config.toml
norm_eps = 1e-05
qk_norm = true
tie_embeddings = false
init = "normal"
lr = 0.0082
schedule = "cos"
steps = 5105
MLP neurons of a small language model. Each row is named by its layer, matrix (down: output weights) and neuron, and shows model dimensions 426-639. Each number is 128 + 32 x the weight over its row's rms, rounded and kept within 0 to 255. Numbers have three digits each. A neuron's up and down rows have the sign that makes its largest values positive.
A block is one neuron, or neurons of one layer that tend to fire together. After each block is what it responds to, as a language model described it from the Wikipedia text at the highest values.

L3.down525:153123129145118098080125065153174158148111032064138163203157153148132157155149139152141091124133074148125177113041129132119086130151147067175094095102131088120123163172116121114188128112128095142115087117122112142158157149138193123074164189146131120129129152099088091099118128107181106094129109064148092152092101148060100104113130153112181179061160100169163099090082159108175092080158148084065117126118097116116147131151107170134062109083141114126099093156183133130157132104125182096130124135162112176088139170164099087130162106145137143162087114120139106138134138116136161093163121124097158115127178115155131109107095119137146123213090128129
L3.down1162:128158148118125121097153131151112181098090151115140122142161107131139101131120160103084095047117133082186078162137138195096129105145106134139122213052072080116129156050155190127092160110115143153100133111091109148163113113123161147163129130102171108120147133157164125149075112169146143180125140121119129137129094104146121136130199081137158115089076178110104149082099123113164094109178145177133130138148159057112112080170134125163133101108118167091101122141123171102156111081170126106099138133174138122091089080083139158155043084099090139088169133148126113134162122170166117211177187121126234153095107132081118098080127120088129175120153176133
L3.down1261:134120176058094102107093047123030156132151124137037138144162164140142085161107103177080091144118136140109092164104139097147179137133097100139146062109095163148108099116087132074058118114190136130093139093148140094106145124047134175115153110084095135146108140096140165189135095131119169099061161125165081120163117149200110084076133165147129101156153157161110161127157135102176130081084169142108104092169137134091167092137134156158126123114145139124107132163110135133098150109147120077184120167134094139053128106101145068127147127138154182130108148117138145128130121141098141154165082105120103085091164101158149162125116128104135178149151115135
L3.down1409:075112138072128142128146108128114200137103130139142091080141099139113131175096161161081129093112080138106148065124103148110144136090157180123112110137091142145110071130093156145114146148149080137137132124170140134106131108145138124131129137180147142092187123154143184113097064090110103119148122067095068098120160167128138102143130107160125114086107085136131151212171137153129118163124153121127087090148130124130097094100154135070122074091126146115123132165166151079110126128161099117111109167140116041171148157142140060043102107067102122170089158110111127139149161107111125056164160116182167104093132118136166136185133188129136151190094128111
L3.down1410:179129142114125104097141137145128085117128120073099145120083178184125125151132123150141092124101196109127146186185083167114143193126105216101103137114100150106137110090124061133157115172157146116204093175118097104132130119107170121146056112157129130116154078136168130144143181068137114103148072160125155076097101152175075065161119124095183082201126142151088175226193118168097168084132131052118177098165111129150149075087088122143101181174140145120107117189139154118129104194093116107075184170146171115121065141114075097102132162149117100121149118126094139124104147101136160127173103131111148254113132110099110084103104143170163107124109150081
L3.down1441:124143112173183054135151167071129131146110100118092173149149153212208120147118103151129123110172102080161055115165079127136230150116146123107081111129125136132174137139094161132073092154157157079153143149116136116130119151135107130167126150115124131126130077147106089136116153194082133144130133081109075080106151169150130087164123188133108156139162198155136154165106109119214173071102058089068096161107135094140120115144134142119222092159129157127142120145138084075116157128128147035109081110093166132122115123082134172164125156156085114078111128159106156132125169077121143150131200214126173109133166124133120154202132139142151118146090118166
L3.down1455:133134081108066111135205203123161143107191125101119142155157129139175087146130136121068165083128143090106158131154146167114060114144135116119149110129101158135158135108128051076126147130155122134192114198141147115101136130179096182157123107219104129069118147112103112116098168151100076148126165137098077165104133123179110172189181112123134142137107134133065083171181096111158121117132119111118195086116081162128112156132125201082094109047116161149082086198111132134157218141110171166104117112133116145097137139114131156144089095140121155128113133161060178124128077166137172082128110077054122194130104132066092127165146143137199171122162042199
L3.down1506:074153076147095104137193130122102119198134109146161155117168120158189180110072164142118134125151097153130144152104096160093194169120069101092132119196064068152124135172162112095123081127077077123213098162162156081068082092169143119157106112111146139089160111073154162160136119151091140211114176119136115084173159149101061155122100152165143115108116173153129103095184195127185144118147124125185128163114127124128084114096115078082115127105158064137150139130153158093117101158113171096097094138106099080066132093186207102143113156125207140146067063117179154126206106109102166172135134154106147119093119166135107130100149125123128090121138130104
Sentence-final words. Final word of a sentence carrying the closing punctuation, often years, places or nouns, e.g. since 1886., in 1970., prison.

L5.down1075:126153112216119092158154049142151126101169088125086169156149063145179220133129153130155144092118126090154115080108145159144145127159120155167091088102103152125175170112090093111126106123092186187111131119127132154106103109097042146118148141130159108130198121081126149152107155150111121134080123162052148141132170117074096123105140117165085179127182122072163116083179166099122120111101130126124085150165073139177127100138145124137109157143151156133165112083174166149132047125144108101178171093177190205197113148131074073088139144127152113111133170113172106105170049134102170096138085125175142148053192105117154148124129184098077116141166111172
L5.down1143:172152117122184181129114150118153066138214122154173120120193088065131097133120130141088127113125083094135166112060143148151137160128112084127131100148132151123106135188145086150184097155095146085107156111083115075153172156129101139121125145123146063117164169134127090128145173114125057135094129149175100151121162085114162137152064120185140181109116152086102136114127166145154169110080152166167077132145155154102159122113112070187083151193139093102128108111124094095109094159196132131128141139083117120137100075112133135108130125149140136131159155091105107152138100116126138079078185132125137126156101066184146069120142096106140103202205131140
L5.down1424:178150143115208110142149102100131111116195151152145121111110102127086140131120117087110154103149101140099145124196173180102109160123131139123108133182134078165154128125141228124187151065130107143153132093087165106078118105121103089126086072165147142129138184117163106085155155096098111102183135112109105105132137155163148171068127140110159133143113132097098101118120111085148160065110148108161097076081114158145185126153079119114087107167092110179129126140173189124092124133124159111135105104094136147132097197130119116075122119133148141106166124153138195167123123152114126114131127165134140144121111091154121151109087129182086137122080104134
L5.down1696:115155101102111136090138066071149139140091100099124143071121083092170167159108177132111196141126183150086188122156152160167110111138096129103153194125134192127154135142089140111109126138157193152162158150138133175164086108156122149082164113084091097143096086125159098155081122117128113141112118067106178115107091202181117139150090171141093180168173114130158124125197148109124080201147148127187115136135123209119143136125130080148054172140153076111108146092116113098130088103156095171176141088152132108188124133117110089193083146080111095108125156095159120074167232140152100097101118105125159192047063143115113077154165184145132104133139143132
Start of capitalized names. Word pieces that open a capitalized title or proper name, often after a line break, quote or table bar, e.g. "S|an Junipero", Sg|t., São.

L3.down65:152119102130089111153094062121099162145091137144129141160186146044101107145116116076114132077140104080092136133152098135156175117121151140128114132089123111143137200097074140156171127141106128102151109135140105108183190089178131129156098113098129142124149165145123105140113144151112111142181199151141159133038095080139145150108151139144046125143208163175098179083104081114151118147156118127066104134116118134177080139100120103112093082132166177078156077113083169137108105109119132080215130107116140149162099121075158094083120168124146158045120080164117151118150105144155127128166155130166136146115133112145084150176133111193081049149144147136
L3.down122:028167161133169173099130156134109186119105059165152098088158101172113106159114126091104161215172133137129110166174093177119107136120123107082095152190150140102106130179139087176097119128179136088148171104132093153186069133125145124148017070074150115139143170146151136174127173218106198171125081136128170145173122091130179155079117166139136151106080112132153116211133150109134094060148115105122134152128144145158129052188152175171103158135161108138118133161214062124153156119139139151052107061185124116065136154132094145094147040112116138136100101133082117163159147178104111141089202189112145140102126139142105173193183185172197142164189104107
L3.down203:151102145121075091155165127118150109128212136161144161161151097159132138104120120142156120109099051152141192124153107168168151164162098140129158102146143243126145110105128177123148126115163119162141103154169164102105235109082145153146157220099147150164163107138142107071079063130075098161133149140116127141108114132113157168162087124188200199114107132160143133159133171178135154148118158170128127134119155122183182118204142175102086171135123122131148105117104139151164126140125132132120198182088128137133104158104188136096123138197140137122163089171121110079155203181099099183088227123091156120084125141125177077089131130245078127127151158125
L3.down321:139170107091122116097095099100127091108065105130108149139154108158139118119149141195095152115103057113163104160173105123096133119155143072101129104137133134125126143109093110138126117133170157100107115135125095116109148096183141098188101087097113081145136086153197104163162137063109114156145096128174093092156138172133144141127126150173104152106136167173159055059106105149136141080089166110099106129063151172158115122127181133201105116142159088134155103173104152173195163136071144144166132146095185124074090138150139142155126114157185134158095108073064091132179162141120148117105129106079130119120118161115136123118109166178128136172108128172
L3.down858:154072128169132168117174128100166072157144170121127122152104139102159167126098115079134155181104169155134140119163159131122154150170160134142148125083102118109127132111142199172177032111128106109102107119157146088177108129127084120116139152078157171136146076131165099091146100066123099196121136134152124148166137174134178107142087132072175093124183146110143172096074178096102174108116087084105149144140138171156157114162086145088126091119131131171151121114099154096098114143132155103091091134112094144117090136173146192161147139094151129201101100094101176174172170148088149137108134068078132111122116083120062112084104114065136102199170108179
L3.down1025:111133106116095106177138088103152065130124123088109163150120088134089167125138134122094158146113142126137106073113099133179134199165159111154114097089165195044208151134134176111093075168113145192169135148144090127173074113163118107143134137129113144132119111137063145153147157185095109104121106141154092083108095100115153154169129135184131180099158186106114130108185080106065127099126115147130103120106115103203134114179173146129066098155130161136133159100186101109104119102101131089098095098094156113108193144136069132138077102112171131111169159108116132145151083127132126142136184146127162123116129180059128085127145159149057116143105114128
L3.down1270:137150168076141070131122120171137113081133131199114185129099102177152161146085118094128119135107115135135068078095065197139144180152140152153149085150161158053214154153091153133112121127095106125105121107185143105064112111070114080168138126137102117149077112127138129086147099118118165060149125131128114097154105127094138111131116145150143143100074133125073132115176131144138155098110089109146090138141096117157100121106167097104126169107155122097142105111114175161082094092132096133124140133103140148137116142146126145161095115155135092139185096147103081151117112137134156157135180100187156146095054116105126114072166148111094152129121140144
L3.down1486:119183099132091138124136109184115132171198142148129183125152133143150104105113168196151133148133139083107139128168118134118166084134122101115082083144106114108183141150141149154119104089106137098160075137150177082138182103135168072169156071124143104096138102157142111067128143102130080125153117190159169085122171173130098134129129164142126140135151152156135092169144139135158117132100168096095096135085121196093080073143114139141129146104150080120064194132100116131071131088095127122133158157121168129123120195149187205144115120184113099055117097193088124149130128135139112184100135121104137114104115082201119121124120101119128171189175197140
Word-initial fragment tokens. Opening pieces of words split into several tokens, often consonant clusters like fl, St, Cl, Col, Cel, as in in-fl-ammatory, cola-fl-avored, "St-ill".

L5.down823:142112142084111157181100135089094104114182121094073094125086123082185178167151122137173153147163131136131094093175141128146106162155129178080125174143149162107126153162145170097141149171167207123117119139169167159124124130155083100100107110084135148177111116159151112121076144131145096252107120102086169144118102173144168119119114111107108136098157052145118108122065137130101165093057157134115123164137121125131127071156160102150155092122112094100063181137151131106108118157133154161150148117125170092101117147127134130116131143053107101143068095075130156139152104102095124148108142179220075135134129114150129083145149170000167164159093093150
L5.down1391:152121114103174131145095126084167105140111158085128098121120153105137162152076119125100140112171137123119133147131113087111126177145131132153151154141173151121091094112122151170139174135117157082182173157145121124057099122130044135149115044125110179064160131149120085120094097084144091186061150176068127150139116132163067123149095142114088168175126125108178119172120083158107180161174144106093116099128167146127140105117145096146154136136099121106143193122171131110077139175186175138144105144114187090110139121138085162119120136160129134107090156173135147151137107115157128105087140132128112211150120117169104117131071121069121166143183135082
L5.down1527:131122118111153100118086192101120045126123128152147157136098082142114142117143172077101084209176083126115161165144110122084131141119113084102045117088125148128153087140118106115084189134114197084115100082067117127159061113121122154150136141091136172080144158197153106118134116179107155176133146141124136153172123118216113117135135064124122177074192083164170172146120114142120125131157097131079167139175164184119124128157137092165133133132090163191102109134149126097092153116102096173198128122164171120148117180091128145143144097159148099141134108143116159116086135149152133099142129143147155186160116126095146111181108102096177041101127059101
L5.down1662:097185104114085124133114184119154126087149192125171166102071108150121138107048179106048124130074128111164180167078135154105067163100087137136151173074183113113117116071125126088144096112120150086168068082081161143162153157154155150152138070128142127046103158072149103121207139109118176154086148125145135109169164109146161191068093132127113162095119168148127172132165139122124155140224135128159129122155103118051163121163164140146114124071101127108163135124176156122140118121109128151149154120148152043097080104074118124105145076092096073119159137104063163163132081132125105134163134171105108092102105178139134147118131121017137121115105134101
Sentence-final punctuation tokens. Tokens ending a sentence or clause: periods fused to the last word piece, closing quotes, semicolons, e.g. "cause." "females." "drugs;".

L2.down1373:078137125131153142143118125113173124092105078147151159110140140150157137153152139134111141093092050148189061102139109202147143193122087132143169120099117102134162113123095153152115117125097088141181102158144114121168119151112133103089126165138102139133123120181066083136163093098140176089120133173132041079128128167142105116151021136156163154142127147080110161116180169188125071145087153072127089167136114125156094097203209098164102077146134138053120105126163136120092097095115115078104153108179187100113132147163122087109111141159185133156155158120099123167135188112087164105136163168115163127104134111067098111100124056117046120126089154125
L2.down1472:112159084173078094231129088101131133153090090093111105102096180116109165125130114188117090094076122127216119133094177067080176171108143120127145110157107177140157122177166084121103113111179154147112151167140111120118138117135141124103127126093091155164099088149121124126109083118146167103104158110099118169131128167107156134194121147207109150103132143104175173108105089163124110170129113101108189086111200082091129095156112131114151200141140139108095123144103164160135162182054131096111157095138117140141115102138115136105066166124102129159112142113151120149077118104077134127134151157106085082115145109124174136139171130130139111176105153127
Word-initial consonant+r fragments. First pieces of words split into parts, often a consonant or vowel cluster with r, such as hor(rors), ser(otonin), gar(lands), ir(ony), st(ricter).

L2.down8:061122134156086103087146113150112134104127113128167117180147142154158126133136115133117163139095106119101119127125151146153127107196154180124160144135129158085190163153143140189119129144145145119125153169158068139107067134119147095147100105079110104128092109185147087133108132155108138099097088143154136122137066109150169133172194112096061092150165149116122115119095171151108159138167147039144097153139118081126103143120121131181137144162086109149056177129118146115098143123108108124162115135122086168139121127159056138138133113039087131118102186153111099137130195084131097090106113094128127142092111196082172120137153084110134131104127145170
L2.down943:105050087136111149146140165151144150134143073115083104097073178099167158190139130140089141101168144213198099130164094105161171154147123143143166107066074167107115100067097170190120164170171143130142149151129115182125127103110207164091126131165163151149175133089179161168135123125120116160063094141127093170104114169135100141078122118088107093106146135149111204159169189156121100104117156112107101133180167150110085106185111091162177125163184139136143139112123142126121095027160117156103125132097147040071156154129115151109165078057096115156143066100160126157172143132114129147100089099177073141154152172146128110129136157097197102101179122143
Sentence-final word tokens. Final word or word-piece of a sentence with its period attached, as in "boundaries.", "Institute.", "others.", often before a new sentence or line break.